config.toml
n_layer = 14
head_dim = 32
norm_eps = 1e-05
batch_tokens = 16384
seq_len = 512
MLP neurons of a small language model. Each row is named by its layer, matrix (down: output weights) and neuron, and shows model dimensions 48-175. Each number is 500 + 50 x the weight over its row's rms, rounded and kept within 0 to 999. Numbers have three digits each.
After each neuron's rows is what it responds to, as a language model described it from the Wikipedia text at the highest values.

L2.down111:488564542569488472610495486482563464540493630462562471439558544519491507522505489495501483560466528513567417515483478556396472501485534390577473567533487515527512450499556413475517523406438502513536618446556515530569439546459549518441527504500456507465402544530448556515465480475501467455587520472458530495580473478433496426499527409464476471559420564535418474492536531487517519490486
Responds to: The word at or At (sentence-initial At the…, peaked at, worked at), the At- of Atlanta/Atlantic/Atlético, and first pieces like Christ-, im-, And-.

L3.down612:545470557421600548470442503495495535563496402491496409504482473433454562573537532427479454483512512516570488495493443507363583497510432416456425467567497462487502534489613475553485490463427559501538491458569421543464473494519516554518517536560554531526519540457458540464567481542636445510386463506501514495556441482523461457485498500505530473493483403590517552495539437479470508522558
Responds to: Temporal connectives and subordinators opening a new sentence in biographies and histories, often word pieces such as A-fter, F-ollow(ing), Meanwh-ile, S-ince, Wh-ile.

L3.down439:577410589504453405507473569549441479486454556508515470489485489470527440463403496491540394537610565411496562458507457523592451540502542552492542557518515481447554454487489462470566536444513475517491514516479456452558491522500534467526527488472509409520524475477511536551512489494504488478456431485480530527535431355552484558611484488432537598593558498476479514346469511526520539560470
Responds to: First piece of a number or multi-token word in mid-sentence factual prose, e.g. 15 in "on 15 March", "4" of 40m, "second" of secondary, "cap" of capacity.

L8.down587:566543523510577422509421421540553570524456497486530597514466469515519516498501509479517483537468616383570494527474500431524479437451430437406481627571523513479532496520517419484626465434554509440479506527484554457526463391465454480532511468593529482547534548441502368512536567533471504516497402492565565507503469526469514491466477598470359485563573534414553498590469597496563463449509
Responds to: Second word pieces right after a split-off first letter such as b or m (b-ands, m-embers, B-attle, m-oose), plus month names after day numbers in Born/Died lines and digits inside numbers (35-3 m, 25–20).

L3.down233:463464448483457490521461511622561546448449537545460535532563538412552465497552565524520432540492564461483472416514556568544480444497555616545493426571451558563436560435470507431491589505494483527536589445525438506475559512512493529519456502476554470526487478523527550461524510511527498522528501500486518527479567486591516537574557475515413495506527515476527475529503483567571597425500
Responds to: Word-final pieces completing a word split into fragments, mostly "ing" and "ight", as in do-ing, L-ight, fl-ight, sh-ing-le; also " World", " two" after "the/a".

L3.down751:505498535515518438359525521532532545437457490423561523525554513605489551496470487554482506427444597507545498465517564533479478473578564537493572540495491449486541576504541587458538489511511424555615568540490435381527448483483498449621453477492446494558526518443514481476493512410467452400471440544392459548518452526570460502577488610490443488530524579420455494508457459491552539573513
Responds to: Single-letter or short fragments inside a word split into pieces, mostly "l" in names and foreign words, such as Böh-l-au, Laure-l, Czechos-l-ovakia.

L8.down302:520588474395527457449477442505500553449483482416515470549430577518497519497509547525535513423583557522537495447489512462501586510568506518402586491517496518475493387498509480468494534547442408542527531470514560551521540511514503395515528476439454532505554472486531551486600517426560493468518465543521577469638504435623463526514561469550532425536433474474465512499509593450414475546500
Responds to: First word-piece of a word split into pieces, often r/R, comp, Re, comm, as in Records, rankings, computer, Release.

L2.down457:458455568529522371503631482474412575521491470424515506576564480581550485485551596369557370584541498570447474441582565462556488521493505399511488486505432531476496558545466464464517485582513359504489447479531457519464463454461538514490457508545431552503540418551428562548490604529526432555496523511523490544484508481436519529488549500443569505500515521578467503527475483497517434575495
Responds to: The indefinite article a or an (sometimes one) after a verb or preposition mid-sentence, e.g. with a torn, as a player, before a crowd.

L8.down563:577456461445477485508449515533376554499477567478475627550552500551483511558495550437544454490514562520552522556536494453515436496529507571489546462485484543489543618399465458539483545629566485414543453530543495427542457468466438549531436524576497391497499457520534569572542492570442449514559543593554421541419375399440545524407505519495449552482497485465466450552524480492469514466484
Responds to: Prepositions and articles (at, in, the) just before a proper place or institution name, e.g. located at Camp Hood, home in Ashland; also pieces inside such names (Rich-ard-son).

L2.down714:499446535525515484510496526499518563510488559461490500508512559481488472548566487570525471529585490506428472549534479494494485490542541550489544578567524579491550480439447448539557410494451579631545496558387450453416385568451399503473537474498430488589452510548392568469517477500492506535552372503469415554465515451548497523558524545497511514519439576441517492468560479465520468427544
Responds to: Suffix word pieces that complete a word split from its first letters, mostly "ing" (S-ing-les, S-ing-apore, Oper-ating), often in tables or infobox fields.

L2.down574:548429484511518452562384497559581443529463494495493535437484524487499514500454506428463438520555473520495453461556474441534527530508470433520521529481539507467554480420361585541461490462520501636458535524429630539519420386540561537476509553449466555444423495502328514549465527530661472504568567552519488531423494493584463479495506524538534448554483439532485511576478466545548650484501
Responds to: Short word-starting pieces like p, pro, qu, v that open a longer split-up word, e.g. pro|duce, qu|ickly, p|ublic.

L8.down286:512493489524457501485577577488447584512541507452461505573428424448481483509598455525571523506446556629486492559450504465533469492512449491503488386470520510557453422526459551494527446542460457455448512529509493479409519429510551523538528468434514461488460570449529482526495417389567574575591422541565475574469499540461509637521577418420469549539466541423474414424537619609496477554449
Responds to: The second word piece of a split word, often in names, titles or years, such as L+ove, Arth+ur, Wash+ing, 195+0.

L8.down353:515481526537445485555577518497461463415604475576477538508493492566458438446426494498488508445519433509446494467481517500481545480469438409538495497417467495531618444498507505477465500503490586470562428443463437543556555499696518608555566463520526546494532607571469512550458466619486480483614504381503455481471504494470419550477464540469463488490443425483482482556497430559475576505505
Responds to: Fires on early or middle pieces of split words, strongest in section headings like C-l-ub career and Profess-ional, plus of/his/'s before a noun.

L3.down240:492511440576429532483440467497552460548586503530399497480436492530488488455459476578428423568504475515552540539539580457421372481509525474475461537524513535404478539571425470450564526530553546562558478358556526589519508517440536461507507469493516562450472449469560519495529554536457545473497530524545552471597449485413442473558530465456407531536492595584508450433460509531540553463416
Responds to: Mostly the preposition at opening a place, time or measure phrase (at the edge, at elevations), also word-initial t and pieces like hed, ent.

L8.down519:489503514438645458499464450587380588560465485487491470545516524376438526441499583482538464488453527499470504527555547444533561451409520516371602543593448544493490430439514538531511458478573556503471521419533393430532568486514542435574469548506547551514534477467481435528546502475533473550550568526445480512377476462445479518386474458457524489491513472513479591451494501513558510507534
Responds to: Number tokens right after on, at or a dash, mostly days of the month (on 16 November, – 12 October), plus ages and slashes or bars between figures.

L2.down678:464547441459526463426589520579459493534573523487532513579476516517476473593551535566535507484483430502509425501509481547572445529495453486496466486550562447445575569521397421577539571533481514476468602539468432462568569560459591536521453512501407455499483517423499488428515506453432526455430477502376412545480449511525478537521501530527522492500470519420461386553513513458541476517502
Responds to: Periods closing a single capital initial or short abbreviation, as in genus initials, personal initials and St., e.g. G. pubiflora, J. W. H., St. Johns; weaker on other token endings.

L3.down150:479544489538592518526478522467538448455568478430532482450544517596573448564562546526495454513548457552515577513465599455517555497576544502476520490515436605637497486410565481480492480530442497502457470553450509503434456508460525456547544573402509523504547462491570485445537496472545520396481489521428566528394477443578496555483482482453486496441461517504557432436432455564445571450448
Responds to: Closing equals-sign markers ending wiki section or title headings, such as ===, ==, =, and the newline right after; weakly "vol", "Pripov".

L3.down685:599554491511532542470469494608407541459508519457450523469529520554534446520492431550565498435545524520519498449587651400492496455525548511542484494409562470467503509512479433539568434527533477493532548445479433510488469460476476476474522581469396405588548557539472475532544523534412456461466427477408474535429399499534475532481481507460504480551575526467421375521540455504527438562520
Responds to: Pipe separators, semicolons and leading digits in the middle columns of numeric rows in sports stats and results tables, e.g. | 4 |, 2; 0; plus periods after initials such as E. E.

L8.down489:507495546475451492489535508519470520525496527535552563468502561450501468467532486630432418512559568464436540543391493449488496560464456410535461472504491510512451494484536409465499465508495459423479515593476461496517433573500523515518576395461411468557415555559478593512503544541543458381547536527501465550470473547439466438424478606457474525588462459437601449549414482505461531597503
Responds to: Second or middle word pieces after a short stem, such as clos-ed, clos-est, Den-is, Liv-ing, plus single digits in sports-table cells between pipes.

L8.down69:526505503464472513607568553446491476539404517475542463474548457478505533527534445570479455497519518451564465461528522502598494533487496581469465579513535534504524457415439502481511444426454485467537552515561528454347457561598486504512474482495489464555456506425475495545640490487460467399433494548454500499478506437564455467459506502446536577505390481568480462451579474501489503566556
Responds to: Word-internal continuation pieces, often after b or ar, mostly in personal and foreign names with accented letters: Kar-ol, B-öhlau, Jar-ret-t, bar-on-y.

L2.down688:505455448546454475509541503484565527546494491456525529502550441525534528542436440500535489539446536436483438450552481528513507451532479555524418517497463429369417526517550506556435466550491409503622537567439594463490425496439557571480485536587490429568499393560434469484546460456573512448416504494424523506483472574463422441497505571482524611488452583498479495379436563446480401523516
Responds to: Byte pieces of accented or special letters inside words, mostly in Polish and Spanish names, such as the ł in Wrocław, the Á in Álvaro and ś in Kościół.

L2.down121:554433510576536470404532426543515448498618454531460546434468524494563483536474575420502531540465527571517589545352507517556456492578471550543582512477514557526549494445521430489498461559549533438502560495472543453392520627395522464505446467455487541500441554444533518541527497447391472489549517437445502533515477545481443486518532450497424492431533515527579493427472570462421536503445
Responds to: Word-start pieces that open a longer word, mainly Ph and Sc, as in Ph-iladelphia, Ph-D, sc-ientific and Sc-ottish, plus mid-word stit in substitution and constituency.

L3.down469:500490457558502511552481449537445548480464575505441544610604518493536476407572497425432559468502433466470514533465457439469538446492546420534476624509497537491561629518518474485489559445542609458466483602583516490508414562475540505567564540414473532493469427512472496505477496495642455532574537420519467504522504503474460508457528492435478589497536558544470491493420435552425412542427
Responds to: Fires on the second piece of "member" after a split "m" (active member, incumbent member), and on "of"/"to" after relational nouns (advantage of, behalf of).

L3.down659:607573382501579511476438481475466484418537511498437520506477506541639474484573523583567447463575608477535528492523512517541446463450559483625498488479556557409482462458479417514517484520448471488520538528559483487508486540530503566506512514490614509506500481544512466602399493464496516457387486556557516462503512520454454476587502488509466519527378478429431453481505550582483642493445
Responds to: Word-piece fragments right after a word's opening consonants, with the word still unfinished, often -ass (bass, brass, class, glass), -er (scorer, manager), -o (boost).

L2.down381:469431597520498550551543525519478457459553444475460607507505545465430423506563464419468486535555518557444557495489537461565466529560485568469447505527450495446434549483434509585461459456517529367516457523434451467497505509485445506479532559476529544441593483352461470427593587512489497491501531481528470529595497545443557429472522503571497527507509520595543482404436394468498543526440
Responds to: The word "of" after a noun it links to a following name or phrase, as in University of Richmond, state of Kentucky, one of; also nationality/profession suffixes like politic-ian, p-ian-ist.

L3.down159:404607502547543573502464503517548483523570668437483444548492514537453490550532540466453519520465453547502480444468553524581477433471454567457520471509447436577490476482502581553468458578527573519492538557507440604597442525543516467469495443432456612460488428475427438566447527439523519499437456535518432534448440525578528533533430457505498506543498564468520498506422546513463479502482
Responds to: The comma or last word ending a sentence-opening time or framing phrase before the main clause, e.g. "In 2013," "At that," "For this reason,".

L3.down229:456454427537603460532503541516510511526448410504488545523545482513581494455500530464470433577502498459421480475597499510509567495365527561466538565495444465496537553464422469505470464433393473507552572518505449543441544489595464543537570577556499432485567435555456553470519508485423470487444524502526471509604439452450444549517643543464504505554435490474509560513402545453524608649545
Responds to: Short word-internal pieces with an l, such as il, al, le, l, mostly right after a capital in names and places (M-il-es, Tay-l-or, Top-al).

L8.down106:473495531461464598473401542502432529504494562544466598429412507528540569477371409543388545498471504495456449530534466482558535476566553501515503564487501455544473518524610446544500469461555514479492493410507409479509559516467501669510513542502388553409470457420513451566497490451469429590500576567514473479539542543483496481508473547499501496398607475521504473463504469500487489595419
Responds to: Completing word pieces in wiki table headers (Pl-ay-er, Ro-le, Se-ason), line breaks ending a table, and abbreviation periods (St., Dr., c.).

L2.down169:529528456511471529462486413477505495476414495516588565514534530572484529487550451486492423529591490477550587513453515402524465552423408503510407607449419417488404494518506482546527524454505480524506463571433530513500499460594460548549463480492533520563650466518444440401457579417458382448498532501519494462478463513484455586518529630535414543522545518517451574582504486530497584501478
Responds to: Word-final pieces such as -ale, -ame, -ore, -ade, -ome completing words (male, scale, score, home, made), often in tables, plus table-cell starts like Re, National, State.

L2.down289:571477497463589500549526441530460481494546527497480503509533496516579579577538518441417467540526518431435545393467498463507549484522465493548476486641525581463518532524438504465436492519524401582516521430405487524520466499509551527516539431463529578421449531493518463492539483544396528539542496475485465540489490501511495511429451471610468520556511415471442424455492487483570570493527
Responds to: Word-internal pieces such as he, che and gr inside split words (orchestral, Deutsche, background, highest), plus accented letters and table headers like Team.

L2.down200:543552493468449470563463466536587582568483496480442549511469618581472456544469473462470489396545555560526491423626518501507473469548479446521516494592527565575453512526474479539566597485542416402451529480510501504515482456437489476550550434462417518455531531456536554462504558424633518528524482555436507533547556536444446519449536524511509432575454502517490625554466426435518403440478
Responds to: Short word-start fragments, mostly " r", that begin a noun or adjective split into pieces after an article, such as r|ight, r|ange, r|isk, sc|ientist, per|iod.

L8.down312:560361402492456437504563542521486474451443549499462471479493442458483491474499514462477471546576496548526419571546512544513462598540475422486453481529524460485409437534487491529605540610520500504437491546492409499626547494617527447502526546440473393494470475515497503576551468510446559562442514458482383496442493448579480519462466578529505499513499481510504521503503492593539537425457
Responds to: Mid-word fragments right after a split-off first letter or syllable, such as p+il+ot, nov+el, s+uc+cess, Rajkov+ic, across varied text.

L3.down17:548585461547470493478390436602459475520468485570548564508407615598497425558529490540507511430588463529534499537510619465498490473530458539404486451590527529478462470519430384489519514438490499537456469489508435495473421559535622442509469454488440471503435409496491487557494540455541497501517484500506437422551626524571529474551499434570511498555422524565499611468463508441535556486503
Responds to: First sub-word pieces of split words, mainly R, Sp, Sh, r, sp, bro, as in Sp|ecial, R|ichmond, sh|ift, r|enamed.

L3.down335:451497536506481461460417467495536548512580530425400504453467463516502546495471487523546528460592483467529528566499521421462583577525491517445467454476399479475392547471624534421477544496489564551625500534467479494462540517397511447524506472529403510507448533537543554494439448524495561464532542500523594550437586492433478501490553501484464474542569410511579427530623491509459599457508
Responds to: The first token of the predicate after was, is, became or as a in encyclopedic definitions, usually the, a, or a word-start piece such as re, w.

L8.down49:538484508474510466456490459594512547529466417444494532531471600591482512507547476519473452566466487481519621516488536554482514462467529390579570502483490507417543458480491518478442437484475446560536571478445442500501499480444438412492476438461467485518522474442526469526499491474510523510500534486484506451522454445541446549510500398478560556468564377431549601494576532405463519469516
Responds to: Mostly in biographies and sports articles: "a" after verbs (signed a contract, offered him a position), year-final digit with comma (In April 2017,), and "Sc"/"sc" starting Scott, scored, Score.